config.yaml
norm: "rmsnorm"
norm_eps: 1e-05
parallel_block: false
doc_mask: true
train_tokens: 291500000
MLP neurons of a small language model. Each row is named by its layer, matrix (gate and up: input weights) and neuron, and shows model dimensions 0-191. Each number is 128 + 32 x the weight over its row's rms, rounded and kept within 0 to 255. Numbers have three digits each. A neuron's up and down rows have the sign that makes its largest values positive.
After each neuron's rows, "fires after" lists the tokens most often just before its 100 highest values on Wikipedia text that the model never trained on; "fires on" lists the tokens most often at its 100 highest values on Wikipedia text that the model never trained on.

L2.gate524:121156181122096189147107122095098041117135136117126115089111158137085156148146083093135176181112104127124143148045138189131173142158168123153161137047136124143098060162121191160139159066155055186149121142112146148171121154164097155159118115120159133162132139110132195146066107137159137060118147115068134122080142170187113128089190171169140125145184131119151137120127129153136136065054122089153099133147108157168092131114104161133100139117156175111089119130133124076160065098111106123092159082130036098181157161149081113091147126104141134152104176105099152145121104107178150132
L2.up524:084146166096152187135132120118093066128132119087144127099123172134126152156140073056161140188130091144128116168087141154139193137117143104150146123057165131133089140129151148166133206074171092189138121132182132140144125130139107142151139131159130124140132142125129231158066131141114139046123119122105134083091116223157139129069199130071144119167135128144141114125131141144138156091122148107129141139131132135166117129105131190165113145125127128098097085113150111089128089118103114112062172052169051092147175174132107140068170119085191119151108214113104131138099125091162177115
fires after: "| ", "°"
fires on: "+", ".", "W ", "L ", "+ "

L2.gate689:156153122114121121108150135147188137114166140087120120159149096157101106127167114137107178143120131121136137092142112162101133093113161170130180132094092158144119162124095118107077135214127168143142128153046088154094092198102079118062094133107167129127136137106177113126175177097108179195156136144180127172161075166089122165088173118147120116121085092145136141168091147125111119151122169129168175159109133130070152126129124140137087168117089137078132156166116081128167086064157116164073108160143139101195122106111117138099116112176185117124142134136166102166057170154143151072
L2.up689:104109134074123112145097112084142118058148165097142090128103163122160148116133153103165113128137069195058142164112124069130152099099099154145072104141142090144152170166152111117106123098128124156143099143152163077151115105102178186144138078117066151108134119195109168117149115169150054065134123116085121067122162131234177100123098109104139148103130127159098111066127147123085147111104088167124048106177122067165116172140156090124120106167180123108181092107129161086194131128110104089187098119101126186137131132151123182107171111072103115131145139055138150154136122133094144136
fires after: "\n", "|---|---|---|---", "| ", "′"
fires on: "|---|---|---|", "|---|---|---|---|---|", "|---|---|---|---|---|---|", "trav", "popul", "|---|---|---|---|"

L2.gate459:165101138129092118110133140112137093159141208139095205110098138150083172114099151135174068138109147141105138151142099147144162067090159192174164127125181114128092111121149112080113120187089153095144106103110058135143144113141111154163182083108123105137203117183130138129097099073198204102137138124146151115200084100161157147140126128181050111133109119109111080175176134112158168114108090058140108112112140129116116144072147147132160119111133105131154130082088119159111130135173099173070160167143154135114122182099161157178086150101143124132127192109113113122148085134098165174
L2.up459:129124123107141096143132151113121100132149184141127210146123133120104148123132142131164069096118147111086160141154121136150152077140146161164114130094169128114073086125128097064142132185129106148199090108168043124141146127110121150175169089127159105169171079118107097113108105104174227090188139131109124092202112097133137104124143130136121092152046163152115044170123143123136137117091134143134183075125137118124108102042135110113146100140159112125181089143108146130138161126129123197094083128176188097112122181068167158183084137148152150145121156086144128093130111125103146112
fires after: "-", "Un", "un"
fires on: "it", "to", "y", "in", "sur"

L2.gate145:176126146157083154130128111095140099140149146114137158124133170133123157155114095104111123172184110166136134162059138122199100148159081117161188145177111137072140129163083167118111134148108108202203127076157125142103129194058162116118141112150100112138157153168116149099092162152063083111121124155124071121126130083141147144158133056116153120158135143141144195114087068154160141094160112102159166163085082136125159114148141169079152135153142150181131171076143139169103062118134109150159143104149124181132148154138143194125115148096070166159129167189144177150077116107125117100
L2.up145:121125149128077151109123128085103092130184142166150133110143179092152178105145138110090113166155137111149138121096145132191143112134073127155215176161137134086163086177089176120080142152117100213179135089178152115106126158087176114122124126128145079131153133148131122085046138123050072126109094144146113161116118092147109135143135066104167101158126113136160159081103077150200135101175106111126170143098098127129145112141147165089130154146175161150156167096151128182129059111103070155159131104137111203140134162167131196149146134117041174168136146160118126147089107105147111109
fires after: "| ", "1", "0", "U", "pen"
fires on: "."

L2.gate407:112127165141158163107109128144122138142167117123117150102182133182123094162146111189127122190128164143121087169173173141107147134145129090147153161109146163133092116146191088117110178166141118079122114089133185099168163104175146143092160097181212205160154159163146136175151147137146145044154057111176169143117078098130150122113148143130088132127136093145117145171153170186103116140122136189144115132138090129070160142142158129145110136063179168133098092139173159164166117125104093150146164134160128125182159137133091165210161108063168105115108107134084075090164116133208181095
L2.up407:089099130075161174124140123151122156103148118105056145122125146146106160175198105178152082182109131173106157182146113164123077161122139127101164124100158148125092133118196081119155153130182138089110107113093120094141152079155162171136103122143227147167120133216112116123127149155096125073160133110167165095123061141139164102126171133150055152121121118084104171121121149158112130075147130171134129172160157106094144127138140053100093088142148143136113115165147170224107152148136122104179159107151178161157162126164094149167143133102168157094082140111066092087139103133149131120
fires after: "| ", "P", "Rel", "(", "the ", "re"
fires on: "e", "pres", "—", "res", "u"

L3.gate234:059087047119138088113126138185097098136178080133088141179118082173102102126086122115132114124102122126097102090152121129127116142130161113167094091081094130101089110109129130158075141099114116083120096173127143155087141128110114183122143124148119144093079068109177127099096082081137079160126192160135161165165113182129131061090130103138112077171125073090125162068143108120113145136207112124104140153113104120112124094115144112122125093148107114175161138111217125127095150158174139104124151075122223157155189084121116132172070071081134144131137098154153146127098096148114140101
L3.up234:088098065109149077163096149178144092135182133108142093153129115128098107158173184073127144162107133128072121126106133180111153154135117093179056095120111114115097111109167172131119081130092120135103136131132093159078160097116121232141160140135073152155092128155217157122099136130120109183125141182105114221138157211116093099115164137153167072159154083138118115161127105147100152091136117171067092075120103102154085136109149127143133145168108142083160145083179101126167120113170122131122089144108230157181133150166113066131121123088109107150110125121161151117099123107149144088
fires after: "==", "con", ".", "n", "Royal "
fires on: "\n\n", "Nav", "fir", "av", "sec", "\n"

L3.gate559:139129159102145129149165092142135142096167165085105117071156145082081133117125166059137093125116147138094069097116146112188132154141152094095176091183128137140208151165087063171120141138105163159115116150125132145133082079079156160134081166097145127124131141066153116198107146081167097120197116131146164090148139118146095126094130092092120137156116140178132101097184090128114078102124112132092070145139206176140142135155151120148129117080151142050108079121092119111137146065114173107112118082121112083164112106151166120171118178159105125122139113070085141095057110131120141094
L3.up559:082115119162147120129110099129091097137155156036094104083127117075110138127139135103118095152185127129092080097095137097143157175065172122114183133160145122066153110159092067149133161122094185171107148151106104135152144091140105104198096164138092147133090174073092095136109179103171136091191182100102207114078131088150092099123116126120133148155109136141100070113176126122131155121116096119139107178118183145144116092128125132150110121106179146091177090114075099119110114127107171129115091090184133095164128119132143154210167183169131101130124135105117177106072130156101079097
fires after: "ab", "z", "Is", "Eli"
fires on: "ab", "e", "z", "j", "l", "d"

L3.gate72:106140135150112169171166140169146126157103128123203135182092133136085101094124040193091087069199100148121098125157186095121141137160149145103096199109162168137122112123152155116121099093136118146148100071140195120166148151141101179134130098085104144075169146156214102133124100111094070163120064098094131152152124057171144112143088164141100124097145156099102121134149148187157185073159073093117129074136101160089160136108149098105158104078133145108090055190140169116133092121131104063101108086164083130106124063135147120143132150114163103112120121101144113183094123118128121121
L3.up72:113108158145166172184110135133159189137092162132115106168128085138126122141075140128138106096102118140146144125158065147154072146096140098125092124130079144116130111160200138130120116092187098079133109158102077131097135153125141122112113085101160119119112129155139084107147110113129120098115080126148116116102106132121179103127084110091108198175183088162119113118143167149155039136053141120109110111097104120134190148064089047107151130053109131135120129146106172147151106155115143068134079095072152150161055091152123144087116095158103096147095098095072070156117128115177119164
fires after: "P", "L", "ch", "W", "Ch"
fires on: "os", "pos", "res", "in ", "ap", "ome "

L3.gate523:113122145110197136165127096151157150132151107124074115115123116080143086086108139128136149142119179165119121137171125133133109086141104160068069165171115128150104120167100084162117146114136110182131146135082151078100147149074191119077137127119112157097128130180108178142157075081088109124104115215140117042123123137112144073185125131148108124139124107115173082222118175152103127104154099146179073156077124106102087108101188139118111186155132068167145160075081148136163127042089111150123139129176102196129109146114121115136117160153160156129144083134136138061113149093100109106
L3.up523:116130111101148183136116117144169129157147116123114112049177112056117101080160122134117170153109135151140099120120135143097134141127120136072097144145103118144080121150111078132133138133134143144143149143093155135056135139071161080114159071134089214110145099131079166099144107098079072106097135145147094074169140145156151069164157129161173076113100148096111131210143131122111106103110106181175072169081111138112067120089158123133094197195178093133170153155118081161154152060131115122117143180156105207132085145111143128120115123140153144096164108134148143071129137132108149110
fires after: "\n", "% ", "2 ", "s ", "Total "
fires on: "|", "|---|---|---|", "|---|---|---|---|---|", "|---|---|", "|---|---|---|---|"

L3.gate281:149097067098195130166089088117070115146149112094177184112089115172122147128134083116093116144142166090155139094100170178152180134109104169125133145120166099076113098109164147134146115175110139091122092132109125060052114096118133096136182136177185171128063106128122136120122124171100163144117149160113173125080109188144100147087140142112113183168195142161107207128111124124092140137103187107148130097112130140096140167118105124127176131140159150074137138107157096139178096124159156137166107132095115094061138104139146148097183084117058114195128082163061133155140132198176153170
L3.up281:183172088094171123082138055158115096115131121135114128128193119190161104109105175101159156107088138110096155135130156138133141034153137116113114165155123115094151115147113162129162108150125101128149130152114085118133152116091111137157143082132119143105127145120160072176184175132119178124152190101112099102072075109125131107102127153149115152115071095148104079109140094158170119126139153151123142124095119177144133143115131157075097204151108179117145121161143142128105114120083118149146143116185173077134191090104154105117143138125141153138132111121055103180071143149174142142
fires after: "A", "E", "Met", "I", "T", "di"
fires on: "U", "US", "US ", "ro", "stri", "um"

L2.gate251:159097139158113131098130079071094134134133117144109103126137162184146138176128082172166104106104126134074155117132123144149129132148139183119126135120142152141139171104134174156160121141126157126110089160132104101135078158100049121075144090058150184149106083119159092076142132103118101141158143134139162099095144157127081137193114130132131092088143189176102109152129124092086132181121103153188137087125081135122113130058110088102181069118146116194145138176112134122062066149080215165070134131104158167107083139093160184170167139127124113102104109063119119106105085094169110198
L2.up251:164171142185100085143165126091151128131126102111143207155152152117106143045126165140191122090088100129138128121102135117143138209092172112083177116188132094159097182176098087178106089130155151117115111125167162140143084136144125118123139106083168080044151113150128163151147171155149079105114118185156174171161135070160157162136150105130080121082118148091104110150105106157102131170095160159143068122118095118137064119190099133102082160103090143129099127107182175129159112084155119080134108099198094121139163138157128110125098142193143123143034092146167100113103122081181191165
fires after: "\n", "Squ", "at", "em"
fires on: "- ", "ad", "in", "ed"

L3.gate472:129159180086109101198169140179146123134133106075134102162095119133068108130134154116173137108144110158103124107123075155115127116156144132144148133163142158088108169157090114143171139181120101135133149175202141131123190128083127117104151120087117131157165149116159118167135123122107115170089115147142143130118070146224178062104094083131118097145128111128105088123112161163133119099121073098160138122107160142091155123133171186124134096158122098061079144160151135150127156116087158105139147149095043088133067159132156123109044126114118127121187090073165090146059148173126218122
L3.up472:141096168132104131152130149185125120120097111132127124162130105090091171175151158126131174197130092109098177107102058116131127142125101145123100110102120166128173125105129110110156090113109107097164142117186075126144150107168146145056205148129117101135147127060116129191123143079098116151081080133152113116109039131217100152139098101134130117134087161114178126145130092199134080155099147141068145164170115151111122105125135224145141161134159087126097137140118126125197151119122151084081103103095122108138147157106091120147140155080130113086092079186108133123057121128144087113
fires after: "Ch", "ch", "l", "G", "L", "P"
fires on: "all", "ass", "ess", "os", "ush", "air"

L2.gate581:141179086139136124092119156132085153082149172151080133097078157118077166141144141160146108110141111124149140178112112094116133127096116147157116116106128094129157111109169190171112148186146131119104157176111139105173166092102161109066126153198193095104128150131133138161070158169125125112145141117193135136144141190142065103071118175098149118176128118195122080141148118114155131148157115169103095140146119087097153151182140110165176159167155114063097181135174122076143113138162063127117118149068117156168186104139112102129117121123128167133143056101187100109131156126204146125
L2.up581:099152120116184130076116184118093166123154155138121130093150151112099167169151153131143096137175109143167119128077085117125107182096125154143120134141139078124176113125168152170125125118168144111080180176131161158161173096094143141100143176183117058107100172152121153137114190145147096090132147128138155145098132159093099092136101139148112107151129136159161135151124114115153118148119142132127154174149051055091106182141125108163184149118115104122112134107131144068153086117107053106139128113155094148138118165103119126118153060064152149153163088082146113128154085138165139173
fires after: ", ", "| ", "; ", "(", "Award "
fires on: "as ", "for ", "47", "38", "55", "40"

L2.gate262:108153128096111170127191136093171151125123125151151174186096136128112168101169135132167100115107133143118190134126152151141157136134123133128203123126128166093045176175082188123101176129097134153131152103123164097077115160157163046149194139173187127130159129134092115105125156146148084152033081129162153115056161161172180100161107096139123125108166088081114108119115143131114110105145139120179181131146095086135187113109086167165111051063105131121167126166119122160132149145117101159123118069103147142143152138102065169099082096086134085127126099126139099154111118160132156123
L2.up262:126146149101204157116179054159073157020121132182192135127114112112053160130086126126072087118100136107135098100161094134164161163075175100110113137141193096138169139103118118122109113114132142119121115194176132132122155116171117156093141117131159156141076143120131114179156086134066119127154104124069134213149087131142094137102105071084105148137109118100101095059082127103097164149073144147118094150150123138136148077140115122064081109128164139063094122144131148136143107116176129123142138133157085178146201130168119034191107144121123171115178099114108142165126088102159163190
fires after: "\n", "Total "
fires on: "- ", "votes "